config = dict(
    num_attention_heads=6,
    num_key_value_heads=3,
    head_dim=32,
    intermediate_size=640,
    vocab_size=6013,
    rope_theta=10000.0,
    attn_scale=0.177,
    optimizer='muon_variant',
    lr_mult_up=1.04,
    beta1=0.95,
    max_grad_norm=1.0,
    train_tokens=261000000,
)
MLP neurons of a small language model. Each row is named by its layer, matrix (gate and up: input weights) and neuron, and shows model dimensions 16-143. Each number is 128 + 24 x the weight over its row's rms, rounded and kept within 0 to 255. Numbers have three digits each. A neuron's up and down rows have the sign that makes its largest values positive.
After each neuron's rows, "fires after" lists the tokens most often just before its 100 highest values on Wikipedia text that the model never trained on.

L8.gate52:093155116143124117108120060061102128150116124126100159152129102118138115139143124147123092103095181114078140142147126141142114131084124183114088100154119121178149116135131141148129129130146122095138140148131156150100097112102191126158138162120132089125132157104106140124148119127114150111124102108096125094182125092111116125118115153158130107110139107103114100143113153122163138157140
L8.up52:139106136150175117113099097115085188130119058172128169145164105138123109141103127121138084108135189102140105166149118190106107154145161107116145151135114137162095126140140096100113130095175122141163177104108128119135103145161130108125112139093123135152122139094139123123150160147093137141102118133107132118135120074148126131074141138163143113130110114086127107105113128143111138122112
fires after: " |", " |  |  |", " |  |", "ion"

L3.gate490:144139106148120138125146175158129093122083123173119113150116112114140128149118125162136100129134127106084119105162159109128088137130143093159081188170138116139190104080140121147147146159158117142141089124151126100132108132136122117130153129150096127117100154117140164131119104099101126147130054139111085154142110154134125135181101133162106094162112122122117114139110126093120109121127
L3.up490:167092095107093117108172105137103111143161096169073140103145113147103109110127153077123135113114162129139104110115111130153126126115094118123067147130127117155162152127147081139150131156113153138150107145128132162158136144130109138090130150153150109153120126123129133121167139110114141174101064112133089143124143150166129136155120144139141096147139136133117081092107083149132088119096
fires after: " |", " |  |", "\n", " did not"

L9.gate633:085139137112094119132143110066142109121136174087129110124087112117145127152172174162143152144144095139106111124112099104105116134121125146138119178119116120120127136092142161122163119133142147063142101145077149101146147138118113094182123110093176106132140105119120128106151123160136116108118156155092115160133092157162082114096133146141137113127125088123144129145181148140156106104135
L9.up633:139117158140134179095111122146156109121148106128150105083190122147124079133118176131089146140101136126141127116160074140161119133133138107141124098105166112173107135156141121167086093137095124127162139114091112148098135088121111113092132128080152160139162111124183129075139176108082178126112106139108148125131139124118113124133113125146169138156091093127146128146158123163136132133069
fires after: " w", " W", "re", "ew"

L9.gate220:152131125106135082171136182111143127134122149088124116160111093142131084100117084115103166136107120130102120128120146117108179161097167124161132159090119136135150117164151095115169149113141157137076126167095129112132103091123127120129076126142090126139127152141088116166100091137110168128157154083098119168137084152138151152139095152135138132107077118102140148130110121147132128129156
L9.up220:112140082119130061148133162172138122139133129127149133149132091160133126083133153148102140154109155122183137152160124130139127149098104155098135114136177069123097129136167119115147152131148127164157124136127149133105103147132091136083128153137088134110134144115107092152154105166125078143155113134152110154144128174161147095143103147117137144130085138110151154135181082128178118135113
fires after: "–", "-"

L8.gate252:127099086139122127111147155130126092181115151160171165122075122141141106115083134105113081148114162114124118134145135139110100140155136077085126157130148172131147127098139127139167126103158143150114123135133079147130125140135147145144168134097159120109125121142138127150136089086132074162139129126173084085151141159133141132114148118129138140134130122127133112158126116153105130134125
L8.up252:127125105113124118147099112132129123139115176122108089140144146121139133100116107073137100120119190128118137126118115163157146075183079134126132146114136166134133141122110129153131139166174120104111113123112115147137125145072119136144126102126132120124155140108149097131149127135122165097128123160155112143101152159102157166149123083148165126155130115143156103129097094124155110148089
fires after: "\n\n", "===", "==", "\n", " | C"

L10.gate295:128165157129066115100132131143144128103118064150129123152147120131101129140138096132114123142123098099079097160111115131122097084121121125129141142130144135185126122085119136154123115151115116157118147154119113125070111116141133163132081101184187115123120105160100125132085146125090146129133141143138153132094124136129139127107163139135114133134092149119124139107136144144127156173151
L10.up295:156146112113157089139127125112127106155151140172134120120119112165165119104115164117087136122133113129105106135125149079093139131142126139110139162114116119147100093122122101125162113153083137111134123096127109120097158123134162116134091127193146115121118145128127150103100166155140139106105129113159134155160139134115103121092146108174130124152097120159137112103068113141130121152088
fires after: "\n\n", "\n", " \""

L5.gate210:131150131106126070111120133135104120110142148142118100121095087102172141113136126155118149159094115126109134129137127121101168103095125147163118182127143130131153159123165137141163151132141087120092115121119100114123125121108128072122083122098133095136102123138164173160106103150159169157100153149130120139115141134121096129160128135137123128125132119077142068159112118132121167117099
L5.up210:080126140138117137146124163114127126154123117150129096106128183145150139173144127117093152138134135155154127128149144119127161175112147116128138088086127125130129147145171091148185109094161133097097128101086114187116107124143116147143139115127126149189097139128134153098113126131114168100104103098076163090108126132124145131124151079153095105063129095094120150101106114151160139116163
fires after: " (", " \"", "—", "\n\n", "/"

L10.gate612:099150133113121097070136129161131120119126106127114138127136105155124137164127128090112113132105122123130144099143139141092169122126107113146128132142119126081102151103126066127133100140117112121171164133156111107139148113110143122135201135161120134095155168099109122098113150136183149120123096112120122107166114127108082161082162128112156152113139135099057129104105106127101109120157
L10.up612:116140123118097118050139141157126113148105113152147145135160108112125130162117146139107102135135136093151174119142156195062152120105102095152125162121135137105118154096128082144131134130121101091185099141142113120105166113115107134109169139122099143097126160091122114108139136157133174118131125118111120105125100129109097155102135090141145121094157110111110152054117088132105128131146
fires after: ") | ", " (", " | ", " ", " |  | "

L8.gate113:148139147135132114097145093129107127087112153096134109127126084112093122116163127138145145115114134138165116127129114112123080124105128101128139156106104080182152095124165142154120132153116088147118086122098109139112132127111071087146147131088162117142148155160120157161098131122178141135151124157145141163158120104139099115106108138141135101141190113062104134111099122145130125120127
L8.up113:132155144160130084157156167115154142123130139132109115106102112136145159112120105159113117151113153076160136129123132111146115062168083139167150106161102143106098105105133162124129125157182178137084146156111138172125091093163121123100109135120123162142162088163126110108095119117108107109144139132128167116116129078122172157115134154137131145144117166162101154121146147152099113131156
fires after: "."

L5.gate308:137171167108138111142121131154094145149148122124117082134068131111114113142148123151086165140150150119165132128145158148138122114130093130160166092147128125102167127116100121134128123100149093120183128085192146131156115105113116079083148135144140115097135111135134134117161128123105129130129166108122103131120140154088116096155110122116129124127162126131136153091146080190126097136124
L5.up308:117097088099150103133136106140120131134102151153159126123131120146127160118114122155111110149105126135131114119106170131125125130107110135151096139121178129105139097112126078132103069141075164166118146136148126140148122144089116101141126165117129147134174136143115099143098112152154122110102103130108076106115136204064125119110099141127104154075102086138121119141120133111151134093095
fires after: " | ", ") | ", " |  |  | ", " |  | ", " ("

L5.gate298:102130116123103108087135100151108095106137142112094113104163103149128143144157155076129094138133142121121130155099148061128120134140056143165095141108111103101151117119135164117137129160126144132141099103136152117170131153092157103111055115118142114104143130121140117159125157130148107098133162100120115143132158148148150162138112114118123135133130105149122169095115076146113129124148
L5.up298:119099163130109124104120153162135145141114150144115102126156103134121125190131149141139146168124114119172146123081165097165086114149104136146081133157113099160140137133125114090143112148091149121128066112149125120093089132174099131160109130113122108154139128162155128106128114124108135143147165094127130147139098115147106144153122156142129138085106100127114138069113138126122131114096
fires after: " B", " F", " b", ", B", " | B"

L3.gate366:163126140148151115098151109149110158127097122155171155173139127087151135135108125123108152129098124124146113148073100141117126131115144141158135150171106139118130085155098109118135115092172125136144102142102124104163136144112124105106154151098134091115168201102149122113123121125123155103143142117120120104110143157114136112142119160131146125110158104137169134100122147104107139134131
L3.up366:143115128125119114145121132116122150127112153164139137175155102139137108142094079134105100153126098128130117120120151115139125153115142113152109169148164159145107065175121131138099120098159145157087092131117163109162176141117163104162087152101172090128152191126155106121142102129125115135131162096125115112121150124125133139135134133190135168147118095143144121103133126117148132135113
fires after: " |", " |  |", "\n", " % |", "% |", "|---|---|---|---|---|---|"

L2.gate89:142134104135151125158142166123118129098118131164149122104116115117116144173165151155146095103152096116118149148122122097161121133137131107146155139103110109147110158110121158147172106097152113141127124143157096125135134127157066157118130097128133132094122130156141160148183114125105095130139091130156129110133138118153134123124140125113176167148127154137132116145123169111104132158181
L2.up89:114089106145130088130119176142148115127111181164131120120086126153151124120170100096154105103127128125127093113122112131151176119153157153127123131116112123120155129171114159100111117136155144147135123139149141151151150131100181159120103107148127109125126086134128158141140104126120091178095112105109102131131121170114116132119106164206162172152133149125112117174127099111093134162124
fires after: " |", "2", "1", ") |"

L5.gate413:119158180099127100120211149125100155144111142098127117170128132129140115128128141140134132114058122106106148159120130096119139128111134123107135112087080131139124107137126151136115117123150099104107131139127112136112161124133092108151147143092135120159157142132155105076120115113126135125136129098132144125122167088142133069164111051118096085130142073109093106140099110131172135092124
L5.up413:117129107101151131127115113105148103145130079121107128165179119185123130090141155094097114117111117107104146161111169129112135151121111129138128135156131130101107152163097123119128204112158102096136165121094130138139109113104139115090123147125108140144155069117135161108172146143162132137123116180122125127151130138143090161107112112109120104074165088132107149134145117165085103152170
fires after: "-", "/", "M", " de", " (", "—"

L5.gate259:132163117139106155118123094168101207119115176131140093114126121153130096116154165091137156102134122155107109137130137127128177125069145065160163152121066152150144115149185135134100116154118107139131112129096140112118141147188124134147142111128101144129135116092139089095116125154103148129133166107147162129112137187166132150168155106116135128111156152099127128124152136088110113136125
L5.up259:126121110148141112159142119131130101166096133153098096097083101141131110134133159150098120124131144173138124127116092148093139145133135117133150117113141120172072154112063142152135142111134156149168094162107119071145150177133127116173136136128105161156140114146115136101165111126113125138112090106151169138170161136145081117143126118090135110124086091130118117136136118095107105091138
fires after: " w", " re", " dis", " sup", " reb", "-"

L10.gate470:132136163119115128119151129161165185120121117116147126094156117125151123070194165112139118133163122135142112149138096137127104129140160084121105150113075157113153156109099100128063172097137159136103147155120131125101150115125120133114091142131150157135146144119107092132094133098126166143121121131107128119183121139126177066145145136166148164132116124138142148113133117153139099118131
L10.up470:137142119110129126121143122154123194100129116153123134127122130112127124089140200124137111103125121104165123093167154117145139143120142157138125164135132139122101127125121115093135115159067128099087133114127144107120134114127084159135128196126095136189122133131150127072147120107134100173099095153106168112145134114111107102134158142120116132158134093096159162118107117127182175134161
fires after: ", ", " (", " in ", " ", " February "

L10.gate614:169152171112163140122142087149154170158106119159179109139137120104159126132140115144086157100112107146108099160138120133124144155149169140136204145144157108121152148147110135139128127154125115110134157119153096139132113112123088100164103116181130160091131112085105158118120098113126132098158160121160096146126146092112107134126124119099145104159126129136158129135154140132167110107126
L10.up614:100110140098149104112136106198131129135115124145124076089183117104149141126120126156073166112113137130170108133184141109131126139127139115118146156140147132151099128134124081141152109124122126125155146166173097167107130128132112135138107101171131181146177106102114155114121102139144108109153099134151125122125134103145123143141153132099110142190116125118177118154089163126114128161095
fires after: "–", ", ", " (", " May ", "5", "10"

L5.gate539:144171119130099095126163148158164137126132112117118114109148079120097100088166120126143131096057148098134129141115140131101135114163106130109131123120133149148071087133128113120156117118163154095097118138123077114149162113127159121150155093099126107131133099119158150113124122115122144152168147111123136150101103149139124110139093073119140119136098104136105159124148113126143083135106
L5.up539:138141123166142119148161128138159181081147104135203132095117156125114101096102167116140144115088118048104126127123076114193153120151142158113120153155108151112119129128151134143165141157116116146117153126103111159125117134126137109149136130126106148124154098113135150090121121114134155125130118089095125122147143100127102119128144137185064108100155133169157159115109109123200091136088
fires after: "\n\n", "R", " La", " A", "-"

L5.gate336:124126120108124110111147154135082122156143150160132123149124064156089121124121161131133105130110116104126171135112129123145111139122151125181113129106094119096163138097130139129103114134103150148177117147148083195117127162105111143138139143101154119148149153079133158150127122150148102099134146143139091109093155103114087117142114097153134119146151120114117118135177136143121174101162
L5.up336:080082128168122103122136137132104115116105129151141119126128104136157133134103119138128132149130125096147105203137127081143138128135128121139123139090107141135163108084154093142120052111154157122123100142047173143076124159134146132147147137147135114131143125125112129120112161103129134115125113125121188097085154138097131096156098107145115134113075146103123115141160150153169135083107
fires after: " m", " b", " sp", "om", " P", " v"

L9.gate191:157146134131138090145129161146121160116130127172136143139118143088129096099115098137100094153133112125142123111098166115141093120143162087111117096135106109153126139097123105115108071140102113130155124163152103122115131102135129095107147167125146116178155164099154071147120094138107152114130118132120083126182114115099111164098104142122158130152088099116120128107134158148113072107113
L9.up191:188105109134101112147137126160137122130111149109107147129124132144095137116119134152112141121091140150144104120130166090136108119110139155111125097098104117103131136118113084110115136106142162170094123131117174132169136117150109101099138155104130129120150177128155194141118128102129147104136171078136092101099112114109114088134116134093130057108141117161097119097112122131127092101161
fires after: ".", " |", "\n", "|---|---|---|---", ";", ")"

L9.gate590:135113106129100111149152128120114143140085115152151129094127127076117107166087163173124167178147124100102121118157143095106069137105150126142121120090122127152112056115075103140122114177121147106160120132150144143163142140178124133135104135098130159116136135119092099126084118095130169116099101133143149122143130102128118108117108120110127156115097121129115145101134086155136129104155
L9.up590:101082100076158085107143115157132166116130152096140140156157084129113141128141100143123099135109151131123143131111168117087146120107109102127130139117099119160138130149128160105132100164103165117115125128171117129079161152126142136094170145098101141124141156129127125140086136104154121140097128103140145140119161148102092123108120151120159117153156123152062121132126106135133138079134
fires after: ".", "\n", "\"", "|---|---|---|---", " |"

L5.gate380:117191125082075117138142147125139118106115134110154085104122142146147150141117113127156129128167133143087123110122110160167111122109140118142155169136127143168138137151137156131097157124149133175109148121159116163113175142127207116156146109135100111138123115105129135140104122091142132156119134130121181188162140149120123138138125145114163143152091132104123096169083123118112121126140
L5.up380:106164107132091104107140131086143105141097145108143105139072133112159130140121080114132103119137115144106135122104106177154129152119130116169129153147086123140137134148156137143112119115159113148153136176137092147110154109142162113128098138105081119118123122114147168172086119090136162122095117144142175175138128169089160111173137133156126105147124139096148088166109100142116121105113
fires after: ".", "′"

L5.gate441:118094121129156139185130123127124081134150088163160094137159103175124108136133171109146154122061113123102149134129111153115106139121106135142130134164151144107112075108152140132115101124146162137182134096098128123120122105170145098116093112156121107175174128121163120093133146136080133108152142125112135134106151113141112095075105145145168122108130107176137133163119129115128126113114
L5.up441:093115149117111177103092115089133147130119136103132118156123104139120140152160133147134132134124155160137139065139173164093157082127164172167123135140114140129083147095105075188110136126164129115076129110178114093133145111142083098138125160080103142145096129129145131104136125150126117107126093121137160129115127121125105157112176111105123113140123091118162100138141150137142133130132
fires after: " W", " d", " X", " w", " D"

L10.gate155:143144143111123109116103114164142144121101152156145094144114074148108113118153181165130135097116106124180107129134181124143112111146142131186131165107097097138126160155152125118075099134101118144106107132137111157114145125182071102146087113116150174108168171111085140119156125107154125105088147124121113115161138094151095128103131147104148151162132120091133107111135153140176123093139
L10.up155:107096165119133143111142104145131150143138127154143116112154127135108151099146171122141097130120114079160124116128170096170126127139118117096179119115081123152155110137113115107123112161088174141162151156095120143131108130155079090173113147159118157095131113141120128096103074113122135134104134150137125127131107121115079097129114125094160106191144145137147139114112104152111092105101
fires after: ".", " (", "|---|---|---|---"

L3.gate82:131133129159108104127126109116100151081166135149152112100160141123110120100139170134117118131110145126169128132115121132141111105135151073164133093131147132144140136142148096119144107127204136119147113178101086145154119115135146166171122150138124118113112153091119112122170163123127150157138104105132115146112137139181136123142125162150142094121123061137119136150113118115125128123142
L3.up82:149132102123123111157135113108101138155106122136126121142146131108102106145122121128120126088125117164125117137136122158104125146137166057140099133136133119119163141129141139149111115124118129084141063155126089143190098128145105154125133111120120174069115161078107101163134103158121133159122095085094124123118188129123099131107124146097121125154178121107159120167119133128082167104152
fires after: "\n", ", he", " ("

L10.gate159:115126111122133138112120155110132056122145065106156182145133169108122095110166131118147130155109128169125123170158133136096096136163146147104129128135114136134131132145128115131089150113106120205163145097112127139077117188125149142121153121126154104130136130140121152158138141130128111149141139146113115141097127157133117128099111130105130119126132073135086128144143120100112079108130
L10.up159:098165124106140126147116137146153157142154119134125157112179140122130115080126146140141161098107110138132131120136155135150125088112150117156133113130087160139145151142146142136091144120124109121178097129098098109087145141131139105127108161108120131142128140089138142102154079155157109185120127132105122158097157124136165104101151167125131117104096105052112133113170124110131132122138
fires after: " to", "ed to", " order to", ", to", " did not"

L10.gate262:141169084101112118151123162153113127162083132138163109139098088148125143137126129118075181109132138126098117164129130157153100128138146123126118101158115144122098128120103095133157080138125109162147151078141137159156132132142153140175139119104130127108103092150174167103088102148113124106091140159083100116119130112142128164148121118127178088112143128149151121122098121144134120121141
L10.up262:141144113128099136082102113136112123130130102086160109138168070114128135137149122114134154105160134156122090108087116122106102128128132095141077143116111150131148099137170159104126100072096144120191129109120129119093142136175190140171171142171108128130130152106118146119109119162134102152137113152131095113135098143142160114154139089134148121133115146167106134107098132177149117122083
fires after: "\n"

L10.gate188:151112134146117162127155092141128095135109161115125116089094162106155133078129132107119144118092097152139154156132141087102124128132092143138127173143150119151101107136111132169126120103158171116084120145169086112135124134107118122147089156179101134126126172140149124141067154085116113141121146136135126152144110108125108132136131128141150162131125149158159123189138059153117134067113
L10.up188:151111135100075165129141062098146157116112114097116109120123158126122076123121118107097090158139138150133162139146127181136129109093113108139115145111136139139136076158141184127169115106154116152111118156086096094155158142147111163158140173125072179161160130134160157112119124126149131113136141148102147113136098145143147127139135131113149113126130136142158121140111065075100112103095
fires after: "."

L8.gate188:132129145136129085169173127181107134175127140140162114117144108129100109119158141140149142140083129166116061142156102117117075150146130157128141096151109122139114191116100141117114143126110151105079092136110090126133122098155123174162098162141142148097108138163134131119125135068117118153148137174167117118157106135128116107151145099126130102140101125120138152124162116149161137138120
L8.up188:136147097092152088191123124170113120125107139154137138138137094123131114145145154124098083096116153154136107132130117106127123140107163077153156102107109098131097137123131135121145091156136146112142113105118096132111165137129142147119124135209139146131085088078148100155112104119150113137104136167160102160106112114144152103179099105132149105153078133113161117115152110128156125151129
fires after: "1", "2", "8", "88"

L5.gate196:159106141149128106121126066106105120128132104141135115136173164136109186145157140080138126168148156139175113151115105102120088149145141100164183139121114148118144157146121141060151094121121139128157122116141138155114105148165109130128161101125146154095113091117108135094157108107115111076143127127135134095120108125155126154135095163108113120117103161152159102133127122136136159181111
L5.up196:106136091152112134089163125149146165133115117119150080112095117149113133148112115148131151109104089149103084130154110162128147158168115138129101118119160113130144103087123139116138102120136088136116129082102125093099094135123105166143102156176108129100130118155146128100130135134137118102178104121147128149181139112089104102150128114174140180129141153109120127079106115168146167125137
fires after: "\n\n", "\n", ")"

L5.gate124:171154157119114134148137159128102095115109134085104127122121112151143126102103174112136125118133135096120125158115131156129127155135118149126137105175148085103128110188134131142150120110099161053154144125159105155121145093092125086134101120144096168120169166098129134120155125144135133127129121127152134147169131172152152132109104112122125150151144140146106137141105109151101133092143
L5.up124:127121120149086106122104141124099126135127141152124183160125136137123090113116168169146146105094151138116126144113099172136102160107126126159117147118146113152155159130143134168125120119136150098142131109140160119149088123177100141099103106121143159148118162074117091121166153129127138134114163104182145154121129130131153184137078115114140166134132148149118081097135113126092124135141
fires after: " B", ", B", " D", "B", " years", " Sp"

L5.gate611:119129133110113153129090144118118117117131120120128120091178113125116113153093180149126133142110168132086149141097167080117160109162115129136100142127135138119137166200125109109131112170173151164098137143111109138120106123151126093138111118124138113116113130102148122084090087102158145135166123122137134081124111129122115115127148140149137138146154094112171123063135132135145105104138
L5.up611:134101177151143140135112127116163096146103151145117143159170094159134106143129133147094136137128115123146094123130124147159161138104120111092093188108129102127137154142138167154108155126163076124135080144119156137127092114112094113131128098140092082118117128124140185155110079113156137123127132094120128114127102113149098142148152130108158100088119098117150171119102146098131145128131
fires after: " (", " un", " dis", "-", " \""

L5.gate46:149111125091160153096132106163158161135087105116124112131134115143172104145136143151112127104109116134141133114108100107135111135101092116095096108099125082133107135099171101154136146179136092127125167137152128107141167133134111168121096159132159121137118139134125125090149129131099149120113110135094102079111133136097105094160135103119123137119119160096120120110129177157156139177138
L5.up46:097151105082122133120111119104132106136146119148160134090147152120120162113099129135108145136138079089126129128110132109136137147133137144144136072105127117095135134106158083112108124152143134128124122115162113145091132115053119159074106105175150114166088141104161158127151152152125115149099102104167094121124151138151137149128119150124110192138121126124124133126124142113149144154112
fires after: " m", " M", " d", "M", "m", " (M"

L10.gate217:081121108118102133134099123112111115130152107144099131148116130116109164132138102095155116198168124111117156159117133171122100141078155157162111155142097149166140144120178111095116145192113130120082135126142132138098086130125177087112119158175107117126135115152106104159117095110140162153125134127135109118190111116102127114124107137115106114145150146119142104112144122135116087126120
L10.up217:085163134105134170124142172131119136136122116103179136144100100146116126189141138119112104124141140137109153124132112133094124126104106166141125108114140118127110155134165136105166147146094121096064161139090085103144104132079156142145120156131121141129131118114098104138133167129139127130134104120149098147155128161107116161150107125121152072137144137152135105130142143135137139103121
fires after: "2", "1", "8"

L9.gate468:118133124129128146129158104110126096120144100134119176159166124114106102137136126098145137106122128099137119103114110102085099137122129151128140141116120176179125134117127129139131164193142153147097101128138099097112115123136188106150120123136124123149137082106096128069106125113143136140156133138151080122102104109111153161125110160155112071121120135122131130131149123117141144127160
L9.up468:150156144127100111119157123159116085162144155149120105106087148120124144115121133120136173167165114131100124114151137111077120112089105161111092150145100106122127080159153124095148093173109115105108162098127086151121140146147110119130137126138133074157118150100127125131091135111123104135143168136111103120143117135121106123123079124124131145159104158142104102125105116157130156173131
fires after: "1", " the ", " ", " in the ", " early ", " during the "

L9.gate294:125077159131132133101132102123091147134093095145118175120161079129153113139152140138120182158091159098102104138128126106112088119095066127126169171122096096143157107137155122065141094179126133138093117147111108137113111117188129136138134138089109154134128135116128108147124110103142152153136125116167127126175156114087114154146119153103141129093148132093108089130152104185105096128142
L9.up294:133127088135050109148097096129114144148137134118112149166155119116103184110128129166139095162113140068124123148114151129125085089076109113132148116131134157111122124154160157124112131123121152130072185137141143104157161153138147126130108135150134119128137130103116143147100157079152123144122115127132132119096132128151124146108104093184173109138182166108104121149111108144116154095150
fires after: ".", "\"", "|---|---|---|---", "\n", "\"."

L5.gate549:157097127148076085143102154166086171106108136100115140096127106131126174115108152143124132107092071110179147155122101131146125125097144080097160161094124130140116077128111117147116185142110131118106158164114133134128105109181095129127114096103132128141075122148107105153115093100167133112149130137130160107126079145152148145114112151147094153140143099145178103111134128127128116112095
L5.up549:106048141143122142144149127099119131103129095135173134136152123164127113077112143139129108110138119103141094143101132096166123139139127131109096089112148094103121135143130116127123132114120171120152147129142185093120111123109136130128178129068137109159092142145117104150140126142133119121121121127116144121173125153103113105168137137154137158112137123161165121129161110091104099125166
fires after: "–", "-", " - ", "un", "'", " "

L8.gate202:165107089119122143172149106120190127143141143141145157118139092142134153111176134118148120138097135137093135135122171086114150129124108084160111104118153107139185148148149207131149103140114119112077118132120084129112151116133151133135107141124102146129108063115131074115107105080130135161147152132120125095128109136104090127172142116133133149147147088119141128155112162125131152123120
L8.up202:132153127087131130100115113099132084107092096144077159180133115172096162190156128086144133125120132104105143084105121121084143126149127114131126097117112150103149109089116163095130085145113127102139146159140111120143168129140126141143159139171142123121118105123116093128150136135114137113148132118081139136143105083124132140133129151117080138145111122148134126099096134159098167152109
fires after: " The", "The", ", the", " the", " po", "ing the"

L9.gate307:127056068149137110146146140094118139147147137147144171109157091108156166078108118157165145131093112101127149127131123135150146101125119143111159108120149162128114104160152098094097150167133152158119152107121128119139094105165157144137129109104112151169152128104106164115089120117113147140107118141113168135161157141175141170155082162165138144143123157123151094116183140074126115128140
L9.up307:134074117138107128125127161104165137114148121155121137115084151148120140149157146101144132136117117086101160090109102118133119113130142161098142117118127087134121115163129130114094137148167163155168144139087088139110159107118112092113162150121090160166127154145108119160088101119141161170168119128105154116129151119149115125127129117137151128133121144135132107090183130113111108128134
fires after: " ×", " ", "-", "x", "a", " Bl"

L5.gate342:141132138136133112073145130139143128131154120154083160139156125133071156133149134155154086155177105150095128088139119129104123106133110128162117142168074115131135138160127112146094121142119143134145138121129107124110101136084159134185089138123160139164170133101108121162129112116122110104119125156100123165113138107069134159155116110147119130139159149119106096140156125099132120116133
L5.up342:156097153121122121090117169146118106100107149144104126127102125138135103137130165156137148141150098103121100139127113108104138088107146092136106107108128106080124131155118170118138114123177135157092122073122106157129140096083113084119102121109126147132138159139104136114137143134126092133153147101071121138160157146159126155099190151136104133106085155125100108187147129107106118112131
fires after: " S", " | S", "S", " s", "-S", "C"

L9.gate214:130164138123118145148137136146138147123129178118098125174098154165165081091101098133100107117102114140122125119149136131110096109195117113134150116142129136122151090145159163102117129122138094125119082118166140139094100125145167131148134136138161139109105165132180084143129148101125151132103123104142115146167094100097100184104119094145106122090146168120132133151116130158144093156144
L9.up214:115122109169105139133108148128129134172113127126111109072105125136082160155123127133101080131146117133145105142132103100151107136146155116135146147157104130106158173125124130143094139125127093172111119113118135107116109140100131131119123107143106118120133129113107171162114051141143141155117132164068110119109081095117158129195130136175137072114144121108160086092122145116125137102138
fires after: "\n\n"

L10.gate53:188121138129144146119122101154147131166136117163160168157130128159169092114143120094141078129133143132139117165121135135091118145140153118121091098108135077121128114184146123156139144147143145146134097132114116142130148097144166088108144173073115109101148140136132099121158144115095127115093195142132089137101116175124121109198106110126120109170120177118133110103161129179157122135130
L10.up53:108148113104092116141127119137091150119126115162115152126131142141095126165100132114118130140165114130126142154100135089123162124145101126123136152109134107146098100201147073183123107108128093173106154075145133124163109109153151109131139169140126161117151102126158143110130143163135104116130145117179096118142135168103119151109101112122166139078128110192115132116122106109130131132092
fires after: "2", "1", " ", "–"

L5.gate570:107149165065165142131125079065124141131130128115115123139106119114136090119113096094144130110129126126129111086106164134127100135158134097147118174136137114088078131123131176087133132122116095098095121112149111102134140125126154076113123112168097159133135142103145162099111145136157135156111097118128102173115117097117071150107109144104128135162150112147146116142155119126135117140158
L5.up570:139113157083173106094153117113093148126143104124113090128107084112134140116091153100086107117109135125112105091105102101081151132139166126158132137086174146083139164083154142153144118087121103105096105125126133124131127135126142127101128098120190122152152120137119136129144118178144131129108115109113146115097100140091107144151142133107125132103129144141076121123126113123100174159156
fires after: " N", " D", "- N", " n", " d", "/"

L2.gate60:133178117116129158116104103128122116092117112150121125050140128124155091097145145132164098106115150171118130128097105100069147126111158160137131183119060104131100145153138133124141150151127128098119111122126127119109106138111121129087114138099127104138125079129113165102150140118141137142126119104135115100139102150124150115135149104102106112101102107131105122112133146127128140123105
L2.up60:118144062133135116127152151142103172105097149165108118154172114081137077148113094101170121101123124147150128138164121141167108117166131120126106140160061090122093091123076121116138162121151084134153123098164184135138165122105141124132146162137176104104122128128151147091143144117100116134162100106151105111132143113155113139101160136127119181114104149117120161115102109138089090153093
fires after: "\n\n", "The", "\n", "."

L3.gate395:130133106112125142107125119110117157123092173108101111110119121144126106151192085117132105131155123117156097150117139122109124117129153109131138158123155115156118107123098093163133129106149141139111159146116100100143148146125124112142162148080197115095158119109123124156168071154123166153143160107080141176080093089117090132096163084147142081124140131123146105108088131096161134133136
L3.up395:144157133124134127168145152109102135125123165135121129124143119139095109083131139107140135133126099137097102112109121092083105128135129137133082114108134129118095140143134112143080088116128089133134145174161130154127196139086137129126165135127143084137153116102095100125126088130139115152122126137157145139109164093123103136060142127127139115147146134145128101071147150118128150132101
fires after: "\n", " |", "O", " ("